From a checkpoint of a small transformer trained on Wikipedia: 5 heads of 32 (1 for keys and values).
MLP neurons of a small language model. Each row is named by its layer, matrix (gate and up: input weights) and neuron, and shows model dimensions 32-127. Each number is 128 + 32 x the weight over its row's rms, rounded and kept within 0 to 255. Numbers have three digits each. A neuron's up and down rows have the sign that makes its largest values positive.
Before each neuron's rows, "fires after" lists the tokens most often just before its 100 highest values on Wikipedia text that the model never trained on.

fires after: "5", ":", "0", "3", ","
L4.gate118:132156155130122108150134147127090179114122141142070097143106178126141107117133089176151196154086173159095145127140147110130118122124141160099137092130136120164097114116098161153083090121131122077158133131127138136152134184075093162050159165179118097110112097141125099075122102135146236164
L4.up118:110099107187125144182122125120154095134087099150123151119089112149114155150068191172093154135139106115121158137104093113177081151069132119091100153120115174123090135128138145147121143124140122154099101135146109128104148142143163127196187156175161111106103116135140110098170189107178105153

fires after: "9", "0", "1", "8", "2"
L10.gate336:116165175138177123113131122086129067097160123228174142155120130192091132122137119103176158112093088140157119100147147105132120121064112165149178124151177153060169145188093173110144141144104111135089083148137117153098164158154133161131095168135164138025152111153079119121175172200157122125
L10.up336:099141115117139118155172153112107151123111130186170124164109113143102198151141095147117154071072091082173143095193109109122149169068112141074154135162156155079203112177088147103194170102112106125138085150099122162113110166118170157092079155131204090073149132120109133138165144180235129144

fires after: ".\n\n", "1", "2", "\n\n", "-"
L9.gate412:071115127173131073174117147115091141099100112103159166136105130111135123111083149138075155153113136173117163147161084139181152094164140182114115079116161122099160133160118094171154198134155154106176103133101129098184140078091109140166115065088101139099159090150077050146095125180143176148
L9.up412:118070165182166130152140150193140148139104098142107119115171142127107126113083132119109132172152133100105187129137128094090125106122128172084128101077097070126142157128114139161054132152138069150170143132108120079180139123132149095148137148166052213094188078104182130101133061110126111134

fires after: "1", "0", " used", "8", "7", " dis"
L3.gate201:107191115157222147140155136154122110091152150088145119138147127077124101124180068131162161128115168175156126092129102165138091088174148141156199084172131094046109099094147116109120148161121074090139102134145137160092165129193137106101119135092041195105112111121069137138221090134097141121
L3.up201:134068090143184160150138153100125146095171181143131134199199143145145103075155096097158136127083093191165169060052095138116089079109108118135145139208109090120140169098132136154126132172060092035146146149154125065121161105166157145113119120069114144131145107110109137157165111101173121157

fires after: "1", " •", "-", " Red", ".", " and"
L10.gate68:161141102159139149157138095133153150146111211112144119109077178126154121144150095175128096163188173136090215120115177117094164154141115097153131159149166154123104107143175125111103140173119104102195150145101085133148085150128157163130177084114136126128099150159145120152177153095139123084
L10.up68:113164090113124125130143093137158184159097154087132106170125119153084133085163079159166140127141112157132152083130121109165115169115121139131116024142126141155196141150126122192124122074156127112121086192079124094086162151138118111111088141115132185144134123090158143092124105160133163063

fires after: "0", " |", ".", " to", " ft"
L9.gate441:186140118172123141157136094125146136079129130113157136136125129143154057163166105130131185126127154096124221120093130124146128236083085138095040163108176119141077132152166125082146135138055091110119156096153146057160182194172144142115171125154127132122138146168108086129137125133144120152
L9.up441:137181127103133166142090113107141112146126095103151123158119152149149065116127186123159083187150168130142176061105095112148117191084149086130106143163122160130134130201109182119153143072154170026077090154141152127111123111103150111040129165152119116111103124143101167132193122078153182095

fires after: "2", ")\n", "\n", "1", "0", " |\n"
L8.gate293:135141116149081120145176123123092110118178121111083118132112163158170158151107085103147156107126097119182146093123152135171147188073138155167109082141086164100030125171154133092131106144102147143188140163139154169096144192103118142165110221131132108130134105096107117103084129088110076095
L8.up293:106139144159062120156062132112155079081097154174133132088170103159149121123197090140187049154128165145166168072137161107119192144128108141092103123124170142100152102112127173111087122107123153175144182161149113122113089170150130143105138126164123194121131099115125121148162142152134147162

fires after: "2", "3", " S", "4", "5", "6"
L6.gate342:152126118164115161162148087209122148083131076099057098128068146053170133113199146122136147148145195101139142131182160090160167081156137128142072168182177076122084067140132173135115094068161157126129153151090147133102122164170134103115154093136128075114100131145121100114144140112139167119
L6.up342:162142138158140204196189158162095111107102138165147102130082154141117130116050123151123129095168166119114155113124072156128127123121135141165113167160109143161100143105138148133117114115113122122169105101101121132137166176165055131137204159134182138122069089194104102166165118173136104194

fires after: " |", "|", " –", " was"
L3.gate427:075112097118147121051140140104093128132180147085172183115126092141115168108155143177177110158047103116053089088088104162133100150152118139124162110168145142110111116103111125155127123180154116065123077178184119161136106135100105111085130050062187128110153099118159163125171141111099102121
L3.up427:063092143130117143096123177123089145166169196083212117127150097164142152112140143127153053138110096146040065087082086162151123144112121162142144129137152150121144143100093122192132123179138147107114133074124063142110161100148129160114138052079161155141199129116121151091132168124081173108

fires after: "4", "3", "2", "5", "1", "0"
L5.gate165:115133068090112141079167109087138089106113115075100101143146062143135108129120126119080236075110127151182167073112123083148154125116086149163129144059106154110169118152161053128037162131145143120098146123124082144144085063166131152148092144127115149113122084070114090102121108112123089125
L5.up165:087130125184151108118090140204145153132145110176162127110118185118143095131143144150167047160113150124087103167112110159120106082185093106161083085217093141116116171092117146131192104164075130095115121124097148144136150175158072186096122159137130145140156145148147164093160083154133198118

fires after: ",", " of", " in", " the", " South", " |"
L3.gate113:196196138190119121110179094209124172144163134099156163149109045129171152130064110162167126095123152134145125078115114167115133113112146108193076121173128169158103183107145101109109114123138114123132134109132155102122118148150159129114085136134161137128142101138194179035082094132179127144
L3.up113:140111133201128087138138107223080178146183168096147184128148076139204149100163107119137124064160131117173142031134091178183150095152161123172120102139124159155115157084144136100114094079122123120142196142095169144129137120120147086129111103132136181122170103127167191087099105147193145121

fires after: " |", "|", " was", " –", " Coordinates"
L2.gate378:069030064111128147171122166156097140132153088107159109115152155096169155089150104115128131064102110142069104177115088147188109160105166127126165126153164152091100149114128092112139119222148087105124129128123130109113128121139158156108133169103142068118150157114118099100123111072058139084
L2.up378:116120127107135151109141116200102104123164148073144129132130074137137145099090146161150160039142150161097095106148085147169106103090106182148162102205129141096109074162125127187152119184163102103118096078147099127129140067164148071116144106107130170092083127122109106107132096098102115052

fires after: ",", "0", "1", " the", "9", "–"
L3.gate396:079152127137074155119137137096099165049164074139198166109164089073129139140136122161140073120160132097092164118109081150108114086127123167154077120153097144122179076113144183154130171173069135169138131115113141087167098125143096176124159098156078116092070187120134134094132125147128135162
L3.up396:132125134159132094154113062131116119129145126168163152183147089199107143128101074142156249109135126156138135088141104158119130157079104184137170139164089167153100159082146173110170166144107103068133168153138089122156129029124173095123111115105137129121154080127132127119108140106125129094

fires after: "2", "0", "1"
L10.gate296:104122113165194131126044135135153156084149092181096126187129189115113055099119117136143159094180095180087112117168091123141072039138154164076164063164152131086151122142125127119163085146077154186143135144119196089106167121109136118116178125125124107104169090150139173167107119145164122171
L10.up296:110081167146098167133055137151137067106148049139119097147160167090141126167161113136165171116138129127124153161129111170167097118131171189155089097153073140094158175131136139076145072110113175177177105114165153141072161119079123107125119138150144142118171071136145119143165133104119107150

fires after: "1", "0", "9", "7", "8", "2"
L10.gate431:088156135083118188144171123099170141147177120148132131124123085101107122129134114128138120161085068113202135081129159127094141193166101173084113135187143132060179182176122146111192114135147120160174161099166187175121117112181185113159105161096106123115124143132084109146159129148168089162
L10.up431:146090138077148081138131171148179191166130102170143186102183090153119112095164051041140090135100133122147112065166122155094123164136053170120125128137175154073170086140101141113155178105159117175156148132159115156113129096111131132093099167130156102145139164176123138137108137135098106173

fires after: "uris", " \"", ".\n\n", "_", " (", "\n"
L2.gate206:171116127099182178157146217072149121117148119074160198133086140124140176087055136140130160164113137118129107155098151167129101154130156161130125102104157108145147134105133129154098126126135109149147142232136077142170056181132141182142147113104101101133135154145148125158124159111150177079
L2.up206:082093126165100136106088099081167195117114144146123128130101141110134189159096118129130112132183083133166111141100176139124048116109192126133152137083169090112129174148124142142117172139126092136171138192149111125138133105151163144147112150091172158125078118167123108115154177143074081117

fires after: ".\n\n", " |\n\n", "\n\n", "\n", " |"
L14.gate193:126190188104137080177121118098131163111105137099132156088095136116106160134094114151108124078120159113138192117103083123124111142083154148130138101073199161162131084082121116144118143096149048130125117168155110104146097145157092165092091198127197162103114135071157145091141099003138157161
L14.up193:101100159130141143182096106159125146082132089100144140082131108067115136146152105107084111064167150139185098133144141067126094066112161132067122113141169118111155104153067103120133135131088119107103143152110160129129138176130082183135122078094156140129036124105124169190064130154077165136

fires after: ",", ":", "′", "°"
L15.gate412:123140184103151141101162191155098143182092116107070169134110168107099129104106140120137153115065124157079133131118142074163128142192120185104176153139104030106132157168150144132146158181126143160155145127076147086145143079141085120169203124116130072123138102168174145115113124134113119136
L15.up412:098093140068180100069119164160096144122143175099106087168068120150092177078142182154136118101045145130099110082102119136135088096079152187116125166100123081119070140074108121111103127135137123169153142105169164079162128141138175142128180026158138113088182137154160140138166111148120132110

fires after: "1", "3", "4", "2", "5", "7"
L10.gate270:108075136132118116165063172089137143112145061155156107154101126179160091129151099113110140152118130122145183095093199088135075130089103140038105115079106181129123187168143152136085105104101143172123121140116141136077097129119173146130147092139115130049080137079074123107142147172137147103
L10.up270:101119168149098128117120083114088122113108128111171121135135103149154049155120068120136255102110159156093159085173162084145175120135113094122101135182136144143113139130162074092083030117130102164160171139121100135168117160122046103173133123112121174115180146131072034154194116120110165188

fires after: "==\n", " |\n\n", ".\n\n", "==\n\n", "\n\n"
L4.gate10:151132151086113115148097144151147164093117148139132114094111139083129112170152095066109120103207113159136171120180115099116162156148083130142067130192097122141120116167116096134151122101110183157082104098076212100173133138175142173177091133129101102141170110074150118100140110191068088123
L4.up10:115180110157136159093102103177154202156108078134092092125108140151118166136117108130114134102180153178117112162141083138189122144126141095173115192080181078152139087124110080117064140117096134186172106111129152094079112122087085181172092094182091180122106135133132139063141157186151143108

fires after: " "
L9.gate107:151126147112174176125212165077144134059100107136139164184127090121112158079149106176128144081172092110109117103194106194139157139140155152116134069160160128115165080129098110114119149085179129105162115124138130111130081141117128126141130170120136153138205208112085185148140123147143139075
L9.up107:202067116101151133156097066122133184104156101129132073140140127094120060132106174164147069180144135154110154133135118077096100073131078157110102122155203097121181143062130155169157140100179093124077113152122105110129112088088148176154134061108136093162107117140113129103102210162133127108

fires after: " the", " The", " a", "The", " s"
L6.gate246:158099175186116182083084106081074165138098105129108104112159106150167094127101145147105159084174167095126108149179133117101074121133133145138147193114211137094131107118166060095127142144091157129089097109082097147142159098117140176130179129142112139166091133107129159133157139142145150155
L6.up246:125066193210141180121117114111151119179115160110121155111171113138153042121086215110116157146137175134155148132072137113140130170124133152131126189160115161140116148133107162107081108122095167164163138070100092131164199101124150147199142100114132115085128111163176186128086154103118182100

fires after: " |\n", ")\n", "\n", ".\n", " ==\n"
L14.gate387:082165128153150165108133136081122149096104099153156111143138091133101126103089183136209119116096148174125127130162119192181112160106042125075148174160124143064159139148090120119126088147077115130112128179067157188157133158106127131165159183162132078109168146122107094118120150192173107133
L14.up387:110090179101153151122108088136072101092150156153137138105124175123122168112152153134124145096086196150130099093138164100132086092105120095159154129136160110046090134190118141100094117090179155145115091113137105143099105113121107135132133124191156137076118145025113094102141148093105074112

fires after: " the", " The", "The", " viol", " En"
L9.gate367:099129137148155143122119165111117173114080151127151083141183116141156198148054093122142120108107151131115168162151038148100073132186130198139091100141139148169070084174110118113084145158148116131121195087130112119118143099150149170113119154109143157114133138101081170090121153187116131113
L9.up367:083111076092141176061105104122144156082105092102113189184163151183119139089114172119108120164196137181157129110135110175059122123109138180146109189143166140138166127120132159083147125117096069166122074152099105080103124144114144123119154132130081103154171164154144137074168102088105169151

fires after: " was", " He", " he", " and", " she", " who"
L17.gate32:113086159091133093105079128120128121152106088099172147095145132128134192067065180118104092087137090087143147194119092064129118134120131129127089105169138134072141115122138170181152119100085099113129139099137148157109087138063114141164094155133095097067148137140165091130166113048144092132
L17.up32:102096070149183144200148138085139137154114129146091153041068099092103131141156143108127055133174106131096107142120166172098120143139189136140036150152163156082118090093068155162143155126096105114130179095138137184099150088142099184177065062134103097107138147164174096082159164154152111136

fires after: "2", "1"
L7.gate321:099134143164090113144170106154146160151130109127078089120159164102109092150140103136089151143179139114135151133181125123085103130092149157130157140091177136088136135134130066140147167185156134104119131155150092157143137127137130138184090138141126057097148140067153167166185117110146129169
L7.up321:079125097153106165135149097151160112147140071164197072157169138130128144128177124187160079142130159134154108154151134179167149179110111090104171087166095185145183168077164101080117087065122122154185168152186154123069164199146131151135172163119115158152100117050119164094086123117145136138

fires after: " |", "==", "″E", "-", "″W", " was"
L3.gate330:154084105146143152172135153156111102054085141135167120145101135114129158059094116089129139074069075084151177151140074094114108135120090113113153132092092173145132073108120121145153101134138093140065118168115122107186116136130177113105104118094117162151112109121118166130176164133078113111
L3.up330:150072114113143177131163164134059124079081123129172112142072113070145152044074145075126132069131110102142177168128111073112080152126060134125154109082073131142159091142110117115142120117121105129074107176102085134154096147115151092103137132104101152126143108151096133113168133155107094144

fires after: "0", "9", "8"
L10.gate115:092130097129118176138161168074169107159156137120122138154105129104142141159155144156070114178157142108148103183137069176152115103102135183135092158100154129118194125189113194167188106128117095144174113130138188133139153151116120121133128125119072201089119164118154094159121076153147137136
L10.up115:070093169126146155184155139133088112132176169116140099146108131165163090149117134120048147106131111097140025136102120095151109131118113110130108093147137076096093094117149124095124161122154110123123151073130096177129161182099119197111134131091126160132146120137155048139131103094137154133

fires after: " the", "0", " World", " s", " Vietnam", "9"
L9.gate242:134132183130113129114049121126109168165115110079092127124149187143128162175159099160154083145179128131195171120185074097118075125125111090101110100142134130148103162220142119112095064128137062105159175087040142144130143102164144144176128098182114120150115193119122190064131176072147135135
L9.up242:132090100134149126100124099141166162118111114095135096114113137118139076113134136097124167174184146096156069154105109139144052222100121144146133106177097144155157143129130189087109108118130108095138150196092149138155163124064138171166131081118111074147144169121126125117130122103102132145

fires after: " ", "–"
L9.gate371:198127139102181157148158111161128145126098118148153129142102127109138148107083123129110159168160123145129143122125148146107120168159191111064178104121183141074154108158128098157203186063152071139181153134073120127127071157173108116136112121210133184149175213129121122151062136163134166108
L9.up371:195159127108075070139146104085151130112154132115161132155182110096117145095166186197151097129144162098070138164113101130204127111110116054132099096170124152135105119103166122143164115131131097166117203110144086094146151141100143162140141086134166114139162053116139133130112163120178151081

fires after: ".", ")", " ", " −", " |", " ("
L11.gate266:132116125144149106150106084162115087071141149182168099077122091129166158095108101117157064134131148090120179089224158139123146102102113160157151096122199171149105149212112102130120146099121110201145165096113128094121083140166103080106193113171169158134059145138189137127104138114078153130
L11.up266:158113141112110110078119138046125119104142125093150151061121161102123189114133165119202144131153152096059161077035136106157172121125124081100149148179132092123059153160137091116124164163118124152087098146144122165202149075034055105131127160127111117168137121170123135080109143137100099112

fires after: " ", "\n", "==", " (", "-", "0"
L17.gate136:125150142114201142152167184167132090083090102132150103117142128166153105160071123138174090104126094061151171086128139145078129077172167089184142115112150079090110154068178091130142184157130153120081137144136133125151077145085104132088120126097159100124119105121148120079128162111131078156
L17.up136:097162082155125100167143109120143134085110109120133127134126111171124093049174162107131156110109098062138147128079134117143176201162147085144161122134080135146175122132152192101104171120153127156166169183083128128099146140092162120191099151118079145146127129161058146169152164090161165197

fires after: "2", " |\n\n", ".\n\n", "==\n"
L8.gate337:152173138156121126121179101131128169139084108080104172120132163092109130164131133079141143151178094177141198116202148167154159123125115098128098144165163137111102121162132143123145143129109172170195127159112227105141104118133177204197160106136080124146155118109109084150144095149118187137
L8.up337:138138086166180094123091146171163127133110131064096151135174162157080042131094158102129136124161110141122157182148121162136174170144162159099116103123175158143136167152217117193123092127116160117138164132026172143130157081116177198139112114140137113139154062109154142097111094135140092124

fires after: " |", "|", "-", "'s", " the", " on"
L19.gate241:140084164155058092114148122152116099125077154115126160101088160126130154109162122103118112125088115136107188194146092103029148167108150142121163107137175180150171113155128115194134160107140128089162191134109115137065133140152140117115120116150129169127158122107066141113186164130166161173
L19.up241:150139127140116126092110136117170151067110073155112089121147130074171146150094126111186152124159112158181122121127089096147108156202189089158126089133208109088184101123084160130117120176098119144121161101052141139142079125102152102072142112106102147118094130131203103161136137153114150117

fires after: "1", "2", "0", "7", "6"
L10.gate205:087127171137169094158163096144125155152162131120099166092131156143109153123125141069140165121109129144201102148148145107127087191173147183145137128092103176106122158139102197113132122118155138125124139157067125081113170183127156127108109091158090164130074211081109144134175138100102136135
L10.up205:080116150149126163123169131120118147121107127206090151110141169116123154103076160091123149138091113144176127126139182109098083169168132137102139079113105189090116183119090151146126089169192121126105143169090151076111156174128147131073080124124104179117131165118111159163155160132162098090

fires after: "\n", " Votes", " the", ";\n", ",", " l"
L7.gate24:154189137166186104145191114121131166140102158121128108143138083106105116144115091154152176150151127155139150088154088127068103098104188157142073138111125140074100106152139130145152148077167132138118105093129150130206092164072101111174140153128097132151149162197146158130123082161112176061
L7.up24:126120103164159135137180134143132118106137103095114127161115118092156118089160136110139124141183099139084113094143156126121047112092194140179100100179115133091104131165182203144127092112126090171133137061167128125156137126107082100073110134125131172113168050174139205056095121109099154174

fires after: "1", "5", "3", "7", "0", "4"
L9.gate337:125161180131110168132114131145121135162127124140136108120057120161094130155126133113099146135033109141146177094148115091170094154137141116072150104126151154172087130064088094096129154114124120183131138185105196135132145145174158111157072099169119140093115106156054142127165065100128116116
L9.up337:128159110150116178162121135108157174130144176052111132170050161163159070134144123127088144177095139082182104162099103109180162128174168110102171111173148130155092143137175081133167126139148157118127122172165112115093112060193167103100134117099091126076079114174141159151140072088138093146

fires after: "1", "0", "7", "4", "5", "2"
L9.gate303:092153099117110127151150121149125161152098116154167157143157108140106158134194091069164163082106080080135168128139143120133116128103140119128115136107062173155135119114126163109114113142164081198142127131148136111112141130121136136147166125151147080115067103106059154101178093143157137151
L9.up303:116119114117144167138134147159109137115154085177114176158122096138138121094157114096166084085122134105117160071146154150175188075136123167065111128107115127196134067110119108132107154130127117187134141103122171106123115199140122121128120169160119107054157079169102143108201125099110167200

fires after: "0", ",", ".", ":"
L15.gate349:088107137181149075118139161117101124116117139118092099093108123212125119140131114185127138148132140108105134125121120116142128110159142110102070133153100137140078176153207108091124133159088083036140183117159095148135110197141105125096126123135062116073099100130152149092124104064168050094
L15.up349:123121154134163097145126118125142131098130103107087133144113132115170088165132151167099097228179165095094101091099124095161122104102080129107079161170107154179071095189121155099097179140148086098160100129194101114157137119084138096158137153136096089160104091123160118127180107089176093123

fires after: " ", "1", "3", "2"
L9.gate354:112116135106084113148192099204110160128182119121067130105126128133114113109128110166068112129140171128132198166150153064108116113165132163129079114059167121049195131092125197111142125173125149138098098126140152120111104098091136049170127117128139143111132169158136111152163126172114186081
L9.up354:085163045014097122160149147069162101135121108149145111095096126142102193151086169110142121161121135109089140064105132114083146133114128123152142150156134167142077111111076128064167128112114177083107098053138164164127110118109130174166127142130109140148101181078133128147144135152097144114

fires after: "1", "2", "0"
L10.gate415:190150132137135117035165118160160098164166141097127141191172104100158149127105127124163151127109106144121072147141121129154203112104158071111124124134143166082101119102119135147163130162137195141197129140139079128062095073133159068120150134106122110062127199126129214129128090081172110104
L10.up415:121144154175120146081123111148191149085136103155121079118119141189121121135139103152090150130069146129113144169162188140137166152105088050159140123180158139142109168082093142100096124164113155230178130169158111173051149150120114114125181132155127118083149101139107155141067143078077170128

fires after: "9"
L2.gate338:157112116183180131137112110116138126193138131148138183110143178131163127150139125099131104135102123201109162154157134110130096076147073185119150132073140158158157166183075201184119150123140087088120126137092134098135141069087115116118135124105143135113182146183157075110084138076107168134
L2.up338:139093135168176177142175110120108083132130123167133149127089181146149112125090113162094199081090107161123116156077114102172134117104203167143128126094129114100149123191102093137127129114137076095159075116149140134106068113157130192139152102101176084098220121172117115122144207132142151120

fires after: " the", " a", " his", " The", "'s", "ing"
L9.gate414:121092146133141117121139157136149158120037175153077092169101106113127169130115136164175084210146141104188169139120111177118129130104077142112154094144109125144175127084040219123099158114168115092113172147150101082110192092123149205117072138145127175171116118139110090134170124166141087198
L9.up414:150079127128117132103168115117153140105100132147087151113090151140136145107134149061186101196144122139108132124115108115163167157174149135140188088107124094121169099164118192197126144126122119171145145165132114058107120076111114130145131125144157186109197127077187170123152153164079128150

fires after: "1", " ", " c"
L9.gate289:118115111112167058139137109046129140146159124104193168106162159093133117213118151156154064119170128137105117158085105143106125128111157054154119146106105183128119115064159171133107087162116145073130176093118149131144140089146114157117146083126120137099130123072104173157122093166138121136
L9.up289:166132078107149126216126105074116139102112154130134127168107107143090091166099109131116091103116149150129134081113137119121122145108154064186124199085130163145121080146163151107098166204111072137170162195083132117097113150051121128101071169128133109111074059121105147099087145126125150025

fires after: "9", "1", "8"
L5.gate129:101092116143113115142134141095117154127120194215092132106138099106141153123115101128127164112099159175157122135142100112110080107210149168171096167086133157140095137175130124168189165117117084123101158118135088104146134152075168153052149176147170071152179072126083062149085139155079063133
L5.up129:170099137165158207124117164134121102086131217100117122106114154130106125102152094117088126113138088105166159138136154135130087168125112081109131089129132128111063104108101083130146115142170136135130174109115077149080193136144153185110114151099141138136226161076139115067071088094090082055

fires after: ".\n\n", "2", " served"
L11.gate155:048119116146113118173154084100116154164151086108157142163098149119089092133144139174115100076172187162148159098155092129154099075094143153111081088115100172101196156140113141141117113156130101112142141157154176077111163121073129163107067109122101066131116095120132182160158122177084162163
L11.up155:098120139150090119115150068155132131139130079177129194163168152143176152083128135160161115156153101129095120135174137140136154136074143167104099100131145176119122138168141163131180114141129115097106175106117168082163153120126152173110096148151124114157174033128143176174105105150114157175

fires after: "0", "3", "2", "5", "1", "4"
L5.gate443:161147154151129047165081197114127131115088140156114097099120167159124133137087134131071133134111168166109095087074116100123158127112146138150069178104146090178098119129100154119075065150078122142108173138157125115155096143095138131146131110205126115122145085148136070106179129136119114119
L5.up443:147090127134149116217090084112105138077093144170078119140112161145138130124076144193106107111133157131106117064086107117141151138107166096136084124106116109200122083138132144153125089130056115135134127115193123076120095193115153110107118195194151140095150058210130080135144139100126159089

fires after: " |", ".\n\n", ";", "|", " "
L6.gate274:151144128139097167129113182079149106136121104135164108087060091149126126102135153190202115108104131160100115139078160176169117082123095114119105132076160155139118123121159099155166191141112137116172113078125129122129121057161095070098178138126195146091138131078143161139097066093120131131
L6.up274:152150113107092161135083190121118157087129129123159110041113123107159088111134135143143146139115149207087167103126138101120114143096121125169136107084143171108125146184141135098189140133151197081152151164145078136143134058118109104115118157125166147096083078115114203093122131100106119108

fires after: " he", " was", " and", " had", " to", " He"
L19.gate66:116087140114136111134127137156174127089102145120117182095157164081089184131069176151107100168152189083139146137102100066057136089204113126152140105152155148061145159181181169125167046082107133100112144104092125119158133184132112139128154181122140084097125171119101115106217106142103081107
L19.up66:081068116067129134094107122087116143134135104114110146136172121123124152041125161115126171147130110073145190117099119166155090119145119126224071122232167125111187143182104156126162130125116132135123138057133082131157128136187160134155151179114082128174140126118165131131111121092137104140

fires after: "9", "1", " ", "7", "8", " Serb"
L9.gate104:128110101097147161121122081051166156116094163168209142089113117124105103151121129127129165068075143180101157098109166139160066135102171112184154127103147117133131176124111097077081155139129105120136120109151130134104159118147151126074142116152131106107127132134078115101109040141059147127
L9.up104:140146109135126162152105135111163154143087207090139183148143117116063097132123068130107157190137121140124100169140105116119171153167101087147142119135119113124147121140105144099096108084143145011208172118158109147084148051120123167155104138138085109073096170102085145134116092134096103128

fires after: "–", "-", " |", " ", " Total", " Registered"
L6.gate433:156083168122137153112101139154176208140135173164108175111178051107139073132112140111130077063142120134133187128122146082100122136166098109135108147125155147104150094147200144123137124141097103109104057198158109122202101177103182098134052203126111089164104119133138130105100173126120160151
L6.up433:110074117109105163099097173158113115108103156097116112155133114082105157107122141131137134195158155138142116095071150153143097223136167142133212125132123110120119118119092185152089176184105131115165057160129124156141126129128168105151043135126085143201139155126100181116167156091110092163

fires after: "0", "1", "6", "3", "2"
L15.gate406:083080174148167107148054127147178169112164092141067126140124158147092121111129148157074116154131134098166126100146132084083123091144136139129088151071107078117129146135124132093106088078105181100174145117122155144170153067119102090128167072136154156068174136131138098112174146125131149193
L15.up406:111083158136132144115144127068143100139126141121123198145111126160148134149077137092122078112158102114086071153147138120139111143165068102083165093130149214128078199125096123118104089109126152164112073143113181141092086137139164188125184161096121117097119214128131126109113130160150064181

fires after: " ", "–", ":", ".", "-", "0"
L7.gate95:118081160146103113129098141115153120111100110138161089142094114140102119196141118130138138123166163132118156123079151140092021049153155071141108087114116107152119092055112125073145113159056066124142137140122087167156123149176119125170150132125092128176158132175154150178114073140187164158
L7.up95:124148177134141108128118129083162092084104138101081114170178152161140129156119098088150171165137179143164094117110184136165150120102123144092140108154146103125105102141133151103111089133117175030171109159097142160110224067084138160125119148102142113093123095163163150127183114062174104103

fires after: "0", "9", "8", "1"
L11.gate95:156110130118162132139132146111184165167195154088136078080090091130090149128156152173088094181142149134108110212127094163115152087074148186169154133138118147126138102151127116166153116140184148127122130109115152108189179125160141141103142083098157104100070130167169151108160116131057077089
L11.up95:076091132155193140092168176213084094108142119161087143154179137128093061074084060103165145133109145193176142117130117171157172118115144109113128125125141128084157177127109176162150167134136085122145174082139114142100123105086118108157068122068116107131157125104114096086177169080097148103

fires after: "9", "0", "–", "8"
L11.gate380:064132120132132102138145146150202149144187141110121152018121121138138096103170109152094113130082116083176114161103099133102182142127131154143120144152101180091114131111119152129207124114111138128155077110134178142151117146194122119103133106125156180129143100124115155107166157104130131127
L11.up380:125060128147122131158143156114157115095177152126102170156138134159145147130122098174106164089157123124122096156078085118118107115147116113130136132097114152119155108174191099161146142141158098068063067168158072110191146183154193101096175124128129169111193123165060120125113145119173086151

fires after: ",", ":", " A"
L14.gate298:159124176152164117104118102119141154209123171093138166103105106155154130087158147136090204097113132126129206194165136091102107093135177114136133149069117039110152112086099081124108176140118118170122120084166150092151138158166103134099120123116134103140132136135118143132106139100083096134
L14.up298:159090156114182107113119107137127143180129170076167113107102096132138124112164080215116173097077148127159173154183122090090164118130137131108074107124130090144120122090123111201116134053130120134153187126179133108172114094128175171125124155115111145124156163158100161128096087111130098097

fires after: " |", "|", " (", " –", " \""
L14.gate369:116123158106140093117142185139109140140108136138169136097056093095174128124125116169139087105147108170068117139095141103202077170128145207153078070182138144125165134153134085116142146113117137107116114123142187083128129085112122108182178119107175135138100153062113153109139149117130136111
L14.up369:076151080077105135080125115133101145128123162134171154134123109065179168130152177169144106089099111167029078093082159097135156160158117147088120112145146124091134119149123140092097124144150143117166076124102142136140171063105107163139133114110174132129134108064114126140093169134127162091